Weights of a small GPT-style language model, trained from scratch on English Wikipedia: attention and MLP in parallel.
MLP neurons of a small language model. Each row is named by its layer, matrix (up: input weights) and neuron, and shows model dimensions 0-191. Each number is 500 + 40 x the weight over its row's rms, rounded and kept within 0 to 999. Numbers have three digits each.
After each neuron's rows, "fires in" lists the words (lower case) most often at its 100 highest values on Wikipedia text that the model never trained on.

L3.up709:472487520549508511501476562456454406460490490491564492533449515517511468511417507513506571488472493493468516530497458452446505522471505488430525500453535502523552551462472481512514442508481532478521521570475437505500502485511450451547480569534489539468545442475433509519495482548414521529488523495485477539586462522533580565500548464490520558476492483516586542476426493526529442454540598516515455436467582513510535512431407539521489494456509487453408505466498511458523518414536538532598486492538468554426457492560456446481485489542486515503476591508550502525465566503460501510
fires in: "music", "model", "engineer", "genus", "written"

L2.up443:518554548506455529570475444451473409487443524428508542462503504487466530561502493535452513580579468420496538527429521480585493564466492533544500529482478470502450571460525499513494480450491501561481541523527504538513506478508467500485551573437509456524424472577496573528543435578489413444495491402500438498521462532501484572485471514524567473549531493540389452490485453527501540507479445488526502576483472520490493495577501424506480444511506490518526446406521465516483521525509450490520517530481479574537433535542489452495535503474524495526506477545526500526475541467478520516
fires in: "of", "high", "midfielder", "assistant", "assad", "assault"

L14.up413:423502564479437540567541431555506525502539475582494472549521518539527501505559514484436460492491503470524544476468495536491495489544524506500489497498505531442498551502506534568554529447503532525452437441525444486465448512583514483560518450541484518501500484435512522513517503509484437422514538558556516528545526542483527435542503510455516594527464510579483438481450484510469465449474484431599519504482466511461547389488504447535508526510460555500556515456386505442513547513533488497544499536506489396497543500489454503458477512477414471515529449466548556504535482499540425455
fires in: "and", "not", "only", "or", "least"

L13.up545:576515493528513468496488537525493478435527513495554487528555509443517552569490520522528538496548509477515522534568498460567518553481527519484468548447510530472544461546446519555543547487471523537458520436513483533517483474435479473496512505519462489455470538537462410482442434495427435451511463475471510459467541514633540568517485488553520417543498521451518485523519420540475457469533501502534474483560507479515444400551554414502573526531458440441467502518419496601473458497525509453417516503457557540486460502471444527505521552477526508500459530448506553521498456501521453496
fires in: "as", "what"

L9.up291:491490483474435529588487479625547458477451511513455503505430556577543453527488467477458454503512470456548409533492485482488501591509497512465484476573566445533451482497544515497568460434425477549457529561560526453530473448546469505526525498486476520465542430494489481500514483528463532516516493496486511516552546552514533499492512475497508429527527559500490424413454526454464470462449492523556498601481554560542604537579509447465484542532477478513551508458503430480540460535464439501545510490465505520451505540491467476497510445447484460530430491497465538490508501474547483533
fires in: "and", "or", "themselves"

L11.up202:502523518535552525451511466511450570496508563602537479444545444445505494461547457423569513412541416537560570520607535531502516473518540502421484455488503473482528512427480529475478462485553518506524512445534478479570442534496472517516481479516532449462505503529467521516533539531448468458453486487500467489479501525582470476553557527493470489472516496536519481435517492518484543503458582534534496487521495467488492464428528529433424515492563437555605511430477437445464448531533576469509516511478553476499443515462526543527480532523528442548449477536491519531469505470520416506
fires in: "of", "are", "their", "a"

L9.up178:506462499522485430491531536527558572448526468478544456501465482522514515468508549381482473571493503497576531466495503493558476489459500509518441478459519514441471487537462493497446546494591529542481484422502480522460505437511471441527475514546487503580458520515550533536509508425472408546605464489457512528483471581491515527458582466593502557452566535535505416461490446524502459476438554447511501511449489472509512447499545476501516494553473473464472481533547485528516493472442485492543447527517479559472482563566460556445482513519490531454515592547531459564538504502551509528
fires in: "can", "must", "may", "will"

L2.up662:466495458546530492516441433529541459515504485511484432481448418511540515506475486448511451551551548381440438542595564455502465486499480468482520401509467554501459461451495496527517479526479594435487496480466552507509578505469505507522504542495477558488478549533425570519494501469493557483548497482519531507392553522510480511459539522442552474486507504507555531451533525443524554578480490472507537514458560540514454492396496466505552450529490475490479575421509441483546497529573535587449498490484525489503528518540541494507471483498496518474496524546457556509516429494559525500
fires in: "he", "him", "his", "town", "career"

L3.up405:532512453528461465558419535476482522553517524511490483524563522613566470483489491503477555414474522481483501538563534508493466470425559482448474525460475513510524469570539569505515503501478559456486546532483541518487455507479545527502533542510504540412508448534544506455478481482482579502489454469485548525540450495481473505583552399525521489565438523540508490522517523552470538439453453476400477493481417434555504494471482496499584455537499519533516533554432533504487520511452528555505483473516485538504504467479544531531491469454549485420423445502549442510603444473501476525
fires in: "download", "through", "off", "on", "along", "for"

L2.up25:532512580506505473500508502495480487444508492531473461450550402462478492508478497453521529513519489496560452559494485471569556601490434550471453499481499467445589487499547502536522583426526510470509490482485458523411465535438542505420458493486560544508552543501557493548470518507526532474416488489601489472563483506525537480507487566507480432442449450545466546467493506498537548484487505495449517477551532415531548516441533481505497477533536461398510506478527502464541520456529481515563463562548399501511485416459477463499514545542487520495521482406484439513468476536492482489
fires in: "team", "by", "if", "teams", "are", "school"

L5.up184:459517565500486511497568506463520433511548460506586572518559453492549542552533521534411486422554509477490531495540559426456484503465518537455491515514469525488496482453478436519519496526529438535520527486493575538467463507481491468458491434551568517519522482510488540477523476504464407469503499449516446462509519461523470453462527513508490506535549479559547548420593358419484499510462501478536524552466432540421433506531509498509454479466456524534516561504446420454523480561518606530502488525459488482558519511489503489459475597511507505525466506481505524529456508512520471535
fires in: "after", "was", "entered", "of", "against", "ordered"

L7.up248:477530451510508619540503437584483457548434537541538499505500479501451492534529482527501513424576530491530508513470547439532489564501511419470478545454546485509415527536536551437493462477456529580507494536523526519533503466540468466518519473514500513457500461580480554516529466466555476449537506475408553474521488455592522497586506523450495513465493538466470476458478483504506435495493449497487477526455442484515609448487404524507511536500529515475496456494486583483564464478577454527519486522471485509533534470481480456495495505522445467594502470497520455535408588466504476473
fires in: "was", "be", "considered", "become", "became"

L15.up215:495579478565430514577523427471468560573541493530469499582526479520479522510525492498523556491490449500572578476453577559490494490461448512502549487510456514442576481477506477499546479505458533511500383597510492487561418502449523549543461439562416502462509462496485587471531517458478536534521524513519487499566520480461515428559511512503554474522481484404552510523542451504493502521574540434529458484503501435526527546446450535499477505472477466499578436501458513518465524458532455502503473421485538416507439538481470474486489493540527473501510512439519475487491534506485538486
fires in: "would", "could", "must", "and", "can"

L2.up104:448557478517538507547484404519483500524502504532571414462426494530475581529529468480529584485498456511476533518493541580489494503479518516473551464473534577469478514520557546541508483472478538487472479513489487489574450524520396436528588537536508518522480519554495523551553493431486467508578405540455481530424435549519522518486469459550462463488489515487460482518535532427502559495609551469504520450440503514503479543512521429452494580499475493538492522501461421467519550530500491484511488491492560429447410403487519519491460515527459509496431486491539495495468502508542512492
fires in: "father", "his", "himself", "children", "career"

L13.up229:447510535524478526512539489518510480494469523511469482520475437553525533496534486471481472499568447453479536428513469543499589514509461512476551563506465496535480538479475508485534443528558454538508508478523442565516494473511577508493523450588506518514443570396570521482517456466505429532517564508541512499484512463450433468490520525413484585493448552537482474486448556471547445451510520463513501486518501441509479425487552572511494538540519478487545475528498576537566478486536333444495467457543515442479464541583497563474489486524467520474490544490494430525449475503454468510
fires in: "to", "must", "if", "would", "can"

L10.up707:470493422430439502495502521462436474509449571475540443450492522481455479484489559512514529501601523499475492484556520467506468528501466473654478541532517538523549524500532475538544508514510539532502633472464448515556512430554504495509469482503455491485420519387475496473449470519547496515552541496488523521549540488500493490529510485474550493482509511508593557510471436498534503491456506461461455554450406453445448507447579537522539581548495476483560518474500498476469528444505539511426466511529507535484527488521500505464483444475487439518528534514576529539541478433462540514
fires in: "of", "and", "almost", "than"

L3.up755:511499536560514553539580527497474602523508545513475413531483592512442493481527465458415464497543531495445536530510498517471404565520518466482507523506546490504461543491534499394533508532464534517503473471503443484577619524453436508471520554476543451506505550548520467540516491423498544383514500504463475460533438482481495499454503482496548503493499517514463431502502491530477515556513499513540548474534507507455495468472494532483455464577537450434480438545544393446519474528556522477491556496479480568558465464496464537401533494476467522486513540480546496528505480446490509525
fires in: "his", "he", "s", "public", "senior", "career"

L2.up161:526523476493512494495496477516505437469531532535484542535469462535471481501467523490489528474475503460507481488482364587467517501500458526498529520456553426493558432486474551601536467508524556527580443475462476512530510521512423524569540549578514555457468513491553501496451524515535491501490488537515451468392458479540521513493496557475503511483533450493407444544508464574559496570476523494526518547421537531498581456421527484448541542482442474538551542513486490546493490575431450497469466502525513551520413481478541487433456485525542464558470486479469501481477408480465533507
fires in: "those", "are", "students", "people", "features", "teams"

L2.up485:434436526507490565515458502470523466491574550572470494570571456508489473477523500524516525459539550544538460577518542407541514477495500428578510532525491525522555450538479509506429407453484482510515484474497503518527490510481471501486458475527435527569458468490541517507517523466571584410525497492541477522536483443524517465556476372521542453523474447425486577454563506535478492484517499470460552541493510471537458489504452525441444510428555526475521547486489515544521453504439455463509487500459521483471498505514421525545515479506443524525480539622506476432492525530489543512
fires in: "be", "from", "by"

L14.up527:460477490502427489531560464540553612495508510474527466532554559492469527453452534492518476442523426436441525508489528602529484528510549544519490445509430509495510478470497501485521475468451588424549533484543448445477447504533507566465560502524487480433496560494542528499542501428427449490648486518532514567551517535455497447505580463515431489530448532446515498516486509490467536503446485484538527488508484537551423454537525457501486460498513507498501457545462567533512551513516554471458485438487573433511479491482535452493561510482563465457509493480496452494561475471512472494
fires in: "of", "among", "from", "as", "in"

L13.up760:472529538443448502474516472528483575489465429583428411561473537456449500488561460429563489496519493491411505450501536556492488559487467492494488421464501544521576458496506580556484452552523559537524526479508511579472501494473478522511480435487537422511461509428478439549476516499442508493503422533457579516540459527521411509542523482492553473511514510565494508529589510545573446521442526519436472591439517515443489501506538447423486505496486519520541526528462437486451469517513507483491469524460498548507504545467474514490506484502462525460454475501520541486577523543548461514
fires in: "of", "the", "both", "all", "these", "husband"

L2.up658:488505465528501589541483468595537557521501490493489481543524556482484476480511530431516555472476455490434462470569505480510470443522482556506480526460414505495515490500499513526536508523455606528468466562500413478494498512440546549515479483492476523599539507506492533521481433512439462454547507543544475498496487436609520523538502524454448465496454487500529561531484493502515538519539511542503566512491461589515456416524423502491477516574496476489466536439489493530509486505488512449514610476416516464473498462544538613533504529550512481473470486548430434515469570438477536506
fires in: "it", "this", "what"

L4.up356:515517522522482502490436457551453530498447542489579465552490513492529525557561487552511517465543524585495434484436460499498522472479484478565451506431507485488521481523518517529490519537454529432467485450534479524454511515520561500441563415495490529533542541549497441456451479436530482519420489494530481458498480476477470515453482528504488459529585559538471447541494542558485525519541461445534537563483482524501447534428505426539496445519498446538542570469457469471516491522517552514493421492471422607459506494517466500526576514558478387524457502415535556532422497533520514472
fires in: "at", "in", "during", "of"

L10.up748:540487529535524465493570503480472479494523453505499512489561495568485421518492461463547510442548503507490536483473467471561581524499501486541475484502472442555517504515486508489545557472505573487463524520579466509457386516477505531447446517450487440571470496555507528514412473498448512424470566463559524574503550594430390586542550535478505558525472557479505517556461476518503480579408447446479458438492559484470535496470584565500470492508507489496512455507488493545528508483520451522445472501484541470493568497479512453509499487509535503565503486504445521420536457489475517524
fires in: "as", "the", "coast", "saskatchewan"

L11.up383:483535524538512528479498512559462426500464565489553476498515511468463551499545535567511368513490501547432482423528516485469501488535592477490456481437529476459559471449476500455512446514481586556498542498512505458523538538509506512455474444487565495513458504433470395552549539420483516503441523544478518580465526463488548547520520499477518516559514450416463524513479441514469527556584494484540486526496488441556524492443502528456459439555459511519430571564490457521466506510571476502446483525511555523453503444514439522534558492487535485536440487505518518424458479478528488490
fires in: "he", "his", "who"

L2.up588:540548495462538509497508535492518519510429516434562469460587565479522537588553424567437520401550466582419489507437490480453447453461557538466551552503502457472526461496528503444487556467493476430531527446501505491500511542509526512521568493463516462483449493515512500496490510459554450577500448499532533554519497562480457467484524472512526421466479498484504501480471504457597539511511503588520459526427514474485470467491471564426487495530517501479470495482527516543564450493535479500507472523428516477509575503577520521539473507466522521462394569444537488523469505573528515446
fires in: "in"

L7.up81:438519523471526499489515544497475524532547438513510439504504518473470454531470475481490498534563487480424546561525473490526427541447439509494585569504508509534435487497432506539555518459482484553478547517554533452440447505470490529491484567504462497519417555478485533475506494478488503436558513465514587508501513471541507419480541470430429442537538445470484497478482460485515471445514522551549510498503490531572489474487444476542449515486506447466396593510504469607571495469504490567484512463444520481492532500457573536516468525464516479494521491542524553532585438571465454412
fires in: "a", "saskatchewan", "worship", "initiative", "what", "that"

L3.up91:513466559504464575493533495523473507449459541459459516521519430512601466540532480489504481485474429487487505524471527438533520467577493478568534468555572533512495474551526506540548446554465480534505579392419491515533516540454579476491535489448526561531503515481588534520420509518529464482510492438597430489501483499495567500454414442504461478472461494511468475484496482518461536532556559481458589527502501473503467486498514500477472473481498511478476470541618465481496539530473497502526545456532452492450536515539526415534454502449473488450481457572579479520449523458537518484
fires in: "of", "vs"

L2.up623:490504512529528496537561525463463495540504483502540514472554472500485538475562467548479552474536493503545466551555512364549520486439519464544518511479467445488539530530535470513483492426522459581493437550476511490551535530515410472489468512470443474463548499490578483510397467489531544493501542421442471547496536533506487538424501515492480499500547468512510463491516556525510491511511467440519520540501468544440481428539580561375527521534500471471555430499538443501420479498467551466516596526480517464522538520491496467528465518494549567507388474488461495485462487474509538574
fires in: "of", "n", "after", "isbn", "is"

L2.up486:491506524474500519608517468494476469493439455420539419527478521465477501497447562561471489449521403496563492450475453548576568482496501587532548550516518478545477440535525504540634536501456541510485528498533473503516535493513517509474520523456508485457477546488523438502447493431515440495566504484534452514491514457468560572481538496519531506469466478461501474547473508497525474543570443586510478491466515489461553503446521542505533549505557514502458487561514518455578435514485473488536500508401517478453520573482514496473444457439500456474422534476489463530416426488472489512
fires in: "school", "club", "schools", "boston"

L2.up218:557522501490556495528468522519579517525500516483541538405432557491501605454453547428440530482482567549489496531513453511523521452506452559517472565584535476526505456522538431541485549454477515521512441478536496493462451517554503534420483421465508501459520522499521536483540470476467513503547491543574491536536440541531531427522497443508552471459458494518419476505478486523519498538544508477518484501474531517498554501480582431537512499528516434569482456458479509496519418511487504604524543430448517513463483498506573477490532500483474469445583573488491499517488403483456494431
fires in: "out", "on", "outside", "before", "in", "earth"

L9.up284:552442513531448516546479436578495541488497438508537428510482493530529427475436589522494526504516462491455427452536576465549512445493501513433487490539494518486535523526457508357529574468493486541523469528514492534484485512492466563544442493510443494513499503518397485484492532417452518486567489512508538541465471508476461459469508588485491469461502510473546488484472523599519466500509479596510513438447481552480451468476535472528546487523500518460566544527603474559493534507463554496510578460535520570481533517496453539521520509512503489489474438500430411469464513545485502503
fires in: "his", "her", "a", "two", "hay", "three"

L2.up495:467501521438497511553583550552532514431469523502487430523549610567531493444463521455557462482475521540481455533421493472495561384430482510515495441530519485442584454493531509524582525512451510551460485517487526513542553510440545524449461487485487588540466475498534561521453563427494472473507479477471466524455566484520549472577416540483585503529528454503421438552471548525479523429558527506536471540532499509463503467415465448507529471495482474525484536536490499492532510481546503476509555492472479499474505442545576529519505470426511530461509516504482501501537534489490479503
fires in: "he", "years", "we", "games", "health"

L13.up367:551507555530547479507584451488541471458547516461521545510540506512530482536525438488442430442530545433486434528525510428527472510503539542524511477500482520460466512537545589482593495511454544528495481460451607517484496487501427499468506503510527510511414532530503508522602495469495526482429512554427481476476456442454525495550542478492514544487509526556474519480580445538583464494483521448447451578489416458499516421460498439491532496433500550472522619509516519473511470520471492431520449500484555468423552499517482513488462502495463474479451541481528447461466464464511509531
fires in: "who", "had", "also", "they"

L9.up247:494443517528548534527562500519468501476524497416477502494589514456527537482538478548585459512462515467507535564538434483526451463439464484486512523540480535467534513440464453526475456491463484475477427483503534591536553512518586455567512434519589517529372518477516550487521473446480462490523470464545425496490456550577472529517459562598488489447548479522450556489502498507517420573495463477494433550488496486604570487477543502522472498482440540473498495519526478497526488483555484527512446504542466455522488465527536514573459490518469480444480462514519459507564472513458489446
fires in: "that", "where", "which", "addition"

L5.up688:429477478513523545452531394526495529451501477556461520482506434460516527535474500456432500470471480483512478523540517520464561525525531436510445496529460502480511447463443505484485511537426519468510501568486545517514426490469531482456514476534481463491540557474548527479430490528518527502485464473567514437449518497572416530492509424490519585496493435472539482489489461451501559517512534428528558498483550547503432544521538489545470517515538499514548528522531441600495443540573451539429505555484540421571480594466513469589499500494490503502422496461402468494450507528463500453
fires in: "as", "of", "for", "in", "industrial"

L13.up726:493500494492488476479539450488501510527471543531489465438447504518518448519519503505493521540507418553456511542534597545580494514510493490445467482471527525579487443495524563527526523469508563445562554503596474505472455445535474479509545416549460541496502521472470501460444474478453463510492567405470491522457446426587495515500470495438496563479522484527552481494562563494481563514547533515577489541475576572537491494449478531496527488476478385511482510464463405527511471536513585470490466508468527461487513459444488526491434479539477513506449518507516486427451487530570424472
fires in: "in", "a", "of"

L3.up461:533512534518505472550520502455475603472481455529452466573487508487481499497486525552511548512536562518521501500530523496502469451475504452509507483519571542509454500453457476492462523500442504527495459529456528416509443515595594506551597514498535516481439480570497534503441521520501500503479516574554454446574415535489526512462536439492470473502489507490525480487469430503522531525521477545455499500527484495477500508477470520507526458530502494571565455521447543543490525506511477518477557469481420467407568525476611475412462497467424441482530492422396565454535528495504513577
fires in: "with", "of", "apps", "against", "a"

L3.up281:576489547487485530501492541512514461519539529525546513511492541507394411525501521490495511489493458467480482524522531440465457468492470469465521516481529549489567477540527441582528450390494502503536547474500472458448484481501621517516491475540510501576462571507499527499483408493502535496512511485422460534501442606461442585482531495564534515448560504512476519540481481550457577542513447486561484498487483453512552523501431459469506474508488464470471507567465524541530514477474454544480524449516540550457560580472449498513556505486490405456533523452521432506523512480576499437
fires in: "2023", "1987", "center", "institute", "2018"

L2.up713:505479506538544521510487427449510470487475488506544438500555514495450404512503511460529460590619515466466544513485460490504481492518481565542521534537537525527575464503528509533586507481521588499453450463494415436516534507522530456474552400484491473534494433426424601484516509456539498473466481473510491396476535472476477573496537558542462540486570439523455569489524470515492507507487502508505547508491476496545443474493502494562396523529553529501492479539504475483525477499469464476504509437494578522495490548492526441493486509477516465551480542471483430486546415523540564476
fires in: "university", "school", "students", "married", "schools"

L3.up137:476541476514508430490510526597477492513507554461517519533425532507449541503488526444499527487520496461554477485533524532509486465525429525568477527520542523521564536464557527561573505479440465500432399525521460491444571495528526514521501449491428488484551588490474487535530468543436571472522451521518468533508473496536493561468590457519486553499492477400509559485534513403514482505533511475471527499475449508458466473413523450545548486504539549517457512526432524479534556538522518466494479449551447520430530514574486505508468534583512436582454505501454460447482542526443483525
fires in: "by", "aus", "nzl"

L3.up475:510432414541503510500502530482514489515490524501487489514585458570474492501530451456516437483547520536534465536531494499520467487541396464529589426436438486466547555458529445556517496477472530435483490420452436493436492480496504519446519508559480566534509495584505517558512445498500536488573486456485503548510529421536428504514524581503518491496433490500500430454502514522490486536444447426475547535547450471500505541504432466493430500528520501510550463583483524483520542567479491543526434549541487546532553462488483452554466527509481535486546482542510517441540584474471563547
fires in: "as", "located", "on", "from", "representative"

L7.up505:459472434548500475532461527514463557531489536595494520548523529469475470508523553443474530558495494604560490530566566474477484512438491474482575502426536449541475523512546464506461523552485548420525510424500489472476530544464503449526493414502478532518495456442500498455571522497565439446512489523500508516482508527573513466518407500359397515398494545490534515457527520476540470546534454544512517503495526503480490520529450481475478489523570435533458559497459470485569512460410469472458494493517480514556492548532433503473497543528483537470478489544507445495474480485489497511
fires in: "of", "anthony", "thriller", "emeljanov", "platycerium"

L3.up584:507536436471507505508576512513528534468511518503542489432513551432532499560528546472481490409500551538517532523542544512465464485519501574510569570487450435465510587408477567458529476505507539507513509536534543469474511520508498496523547462568537542462428508486540482467457547591525487487538540517435517532460425533414514465480525500613548458566456528513427531483463434475494432421518483509472522471504445457554507450542499484423502507478502469537511598560497509526449469441493510469403469471514442513485519535518491502472515540436501449522458462491501513461531500515508467470
fires in: "with", "for", "in", "against", "run"

L5.up686:541552521514481562568498474457489479467458465586549445502486437528456494459473508479482579536469446534524482521540535453401452466561495458528498433540546509515521604499489513471590447517444501499517533506542437475475498533503438540463569542454555488526435498516590483506510480482457455525519443525455510544480460464499516487474578556517496491518482504442470538453504465581530470482522525518553527516517474482411461485432538435531533514446505471484499514502466433506450461539552486497477512418502542519493475417576509508493526568486473515446487455481508462585548537462499562548
fires in: "her", "s", "his", "later", "dropped"

L14.up409:502568455534547550506569526464459485444505532568445461504550450504425538509516510505490522487545497443540520506495497540427504547466508481538495531444534516525467460575489501528481505423454576514489546526528529551475444445497463496518539533527550467494465503485463454528487497528530494539454525529572489511496494532447448621451545472531498539508495482470451410469517420506431486482472466492557436535560522453564452505465431521580506494437522486478502461473538513409453519525488538492482473518517479524502501453567501449509526557535475522518485459569535498458585484539443399576
fires in: "as", "is", "was", "the"

L9.up728:492448532515488516509521437525487499449503582434485472449528516438501456529513415507508564428485482475569492496516541483455548504499476434516524501501506461483563402522461495520501483553476525507550518504551529503546529502477527521525527496555505527457540446591514548506498568476463497443496483538495520488523503478523510424508527536460433553474463491519517478450513444450571596505561541482496492450520445610539397551501569483535469506511482417494516473530521451559564522436469490568476454445426505526597500498535491452483526460559523441531524476443534512569484534498500495456
fires in: "of", "to", "in"

L3.up63:481561452488450512478466480524507480444511438515516422551475498571463506468515540474507447466576457485593531474564573459476482519437582471539529505413494497472534565492548552523474512466504552587507543523502574526470507490522447532574499501465451459553552468471499517450423535482545521407506479496500456508483451499541546516542487547509494532557466454452450493420515534542447523547379492493443562509520541511518506547475415500489512532435434543438539495513507519484427523528449531571495464540504475531482514509478527500526511526481528471545487489452475502522500419521507481448
fires in: "a", "is", "become", "are", "was", "very"

L14.up231:481496561561488491554513561514506420489496456468480499535500519544568523438579502512404449443456500511427519499491570528482473457477508562504502515509547430450477585612490524476526469517556535532509476511525551523506515483498487562477425463479548462528485511552517495482600440487489476482475539569419466546549415534508535457531567554483468545467472411521432495502581479499492476503450522458467525443553475491528561490486479479534500420504538466420494510518553514515475475511494527554460486513490441443490561467484525516515512389538511500515487538489519509521443543481477487464
fires in: "she", "he"

L3.up512:553453532520478496514487478541542564545540472512571581475536495460517488507505553416499524465553493502516515543494536551481471547496536563490540479458510455531608489553463436509438522482484446475541461492458478580510483580403572518449511504499467507396533535470469470506478564516539561464483474511500534469548510491464496479479528428448407524423481501544489482465554471466492570481547494507501437530500500475490460437505514471520505476568463514460453448553494464556511464521550581511441547483433535506514474456522479422492410464509420540546482495531482479484518468497521537451
fires in: "for", "of", "county", "performances", "show", "modern"

L3.up236:479504506472499506513487483483523506486481510518578517558511552453510513503588510492523485484502474478505479481557468471461475474490523470481508479500493565496528528464506508477451550528462510404442529508530544533429506565477500490489461426555564452540450514496533421467560496442528451534480491476428500488463476553520538549526529523533505491419470511498480553530546547506473472464486452521424505425526565535527439502422417524450501490522472485449401551462509455436531537529520512457524561510530485504462464472669525481557520534559578425521447518476484497564563539448508512518
fires in: "also", "father", "later", "previously", "career"

L9.up486:562474540498471495463454455522494547544538475505467504518491461487514514495509520526455548427559533538509497478535419492529524536425414441515452497515437481490503548544522540481558492503469533461560501524475491505500466495462479475492455432564495556557513591473584426576496453515458549523549584500504528480457444444558448404497480530528547528492435589533484443567492442443462461525560547464459525531483531545495504526577538540491527521478469490504508468502472459477530453493484505566503512583463519566501481539501476495497495480443487468550509537485448377525438498479518457517
fires in: "which", "who", "that", "marathi"

L9.up57:461492491522503515498451521526535488479482466405455456538435513548493471536453498485520512526543464497465510507483506566464531480485489540508590484558403465581534469503494462536525458543482474539486500582502455515577561528457515505593459475598400516466426458484462521496475499473485462506536504503561480505548499487514498498501484438588546427545511560516486584476498491476541492552484494498486573507496474487597480446438510473430483499494519473560514495544437502473550550546488500525447576418505541447577493416510507551522423483563523517455488458494461538520483502522484502498
fires in: "1", "to", "can"

L3.up225:536542503494511488542510589512483457455528485524505388494507450480466421498476481500511479494521428484498496502551579428518529408517510548452511633491546456543537438494569482472513517507502511527501522512478484496483529522484534514462436461465535536461545582605539479487470526488522477461491513583427531506524534452450480548460506475502463525398459504486503557561474451550540508542546488502478540502474455473403506490505501503518521464494509539504479477550479517473503538558501455539446482585490441538430481472541514560592563502511528538508469554455526454465542505531447498446
fires in: "team", "county", "racing", "teams", "caen"

L2.up524:492558502495513489535562568439480558558528458490463446483494522518502482437552574482565486526460470480494541503512539491515439410513525502453497496513443442466474471480403504494483550468440479527599456507474461431518483499571430529491449435498555471528519513392517514517492487519535513464515525500529453489529495524488531472437455482521439476532553471485467476493545482511508549570449513578444473490514492551552441467523471469509455541510575507538474488433462441608476579560497549587514615503489482491521446507488541516541523528485538524519501507543479521484539490554489477557
fires in: "a", "of", "you"

L4.up85:500484490508546590567552492524513486509519494478529478477594534484541552476537574463439489442566443458479494551496497429488461446510525518454527492441502458437585541489469520503477530520491480519525451493510516501484450496525468471508562462526537517469528535587473474517471514508496453466538451571490446461488465504485495515504484473487533526412524530483507519442478448445431439483542443420519544482498579444528526538464491419379523485523504457503544570477472431601489463506559548602451475488553476456524490508504538453512515557442444533504527469505444537485485482502451487530
fires in: "on", "released", "published", "in", "after"

L9.up220:523534493536497535594489489538537527503561536500475533507465491483549435484460563484422485483548481476532426534481465541496502542472514532484514521507566592454430548417442483488475507612446604488520486535525453569535514557519468453520461475550472469537522543447463491443505489511494566522548541523449517523512528474528500441486425513539480503503453509496455390465510536564501461488536478482512524512429447507488538449513481527504431478487451537503475581460440494513523526490530489489454502613472486460516499500502525512458458408468437498562470541463458488467527488457510465578
fires in: "and", "that", "single", "novel", "or", "poem"

L11.up327:530510573484481532529558513531478499509522519527549489513581539450424473454544554472464503479500414548514557523533522479462458505547456504482458561481459488484480494520563518441550515512484445568534531503428477536514419555507517553484414487449509514463467485482396470453434494496541522513467499517468524561475535480484402538561513534451495475460504461503443525478486534464503523596529483464498486519481537491424478573548528510526486483493569610429615508486477462571511468513491486461500455475510463473475520534590552461491541513535436431459491519505489519526523495469562464497
fires in: "of", "all", "and", "honda", "caen", "montreux"

L2.up35:482575521448481506482520465487546515509489494570424497545553474538523465527489518478519503454487458476475568551533602535552458478484459534491508529480515546480372464534496531513522474473430486470537531426515492428528502499530451481518531468487457487556503499500442461460536532535497509519527509448538474530469468515441593507524515543529520454427535475506494514503553465454507448569541447425503485488515435507596461480468452460473489474476467475499497560525502417573539449458410511511520445474445526531529401541512474530522482558534509469505522492596491433547510472490488589550
fires in: "the", "of", "billboard", "united", "attended", "released"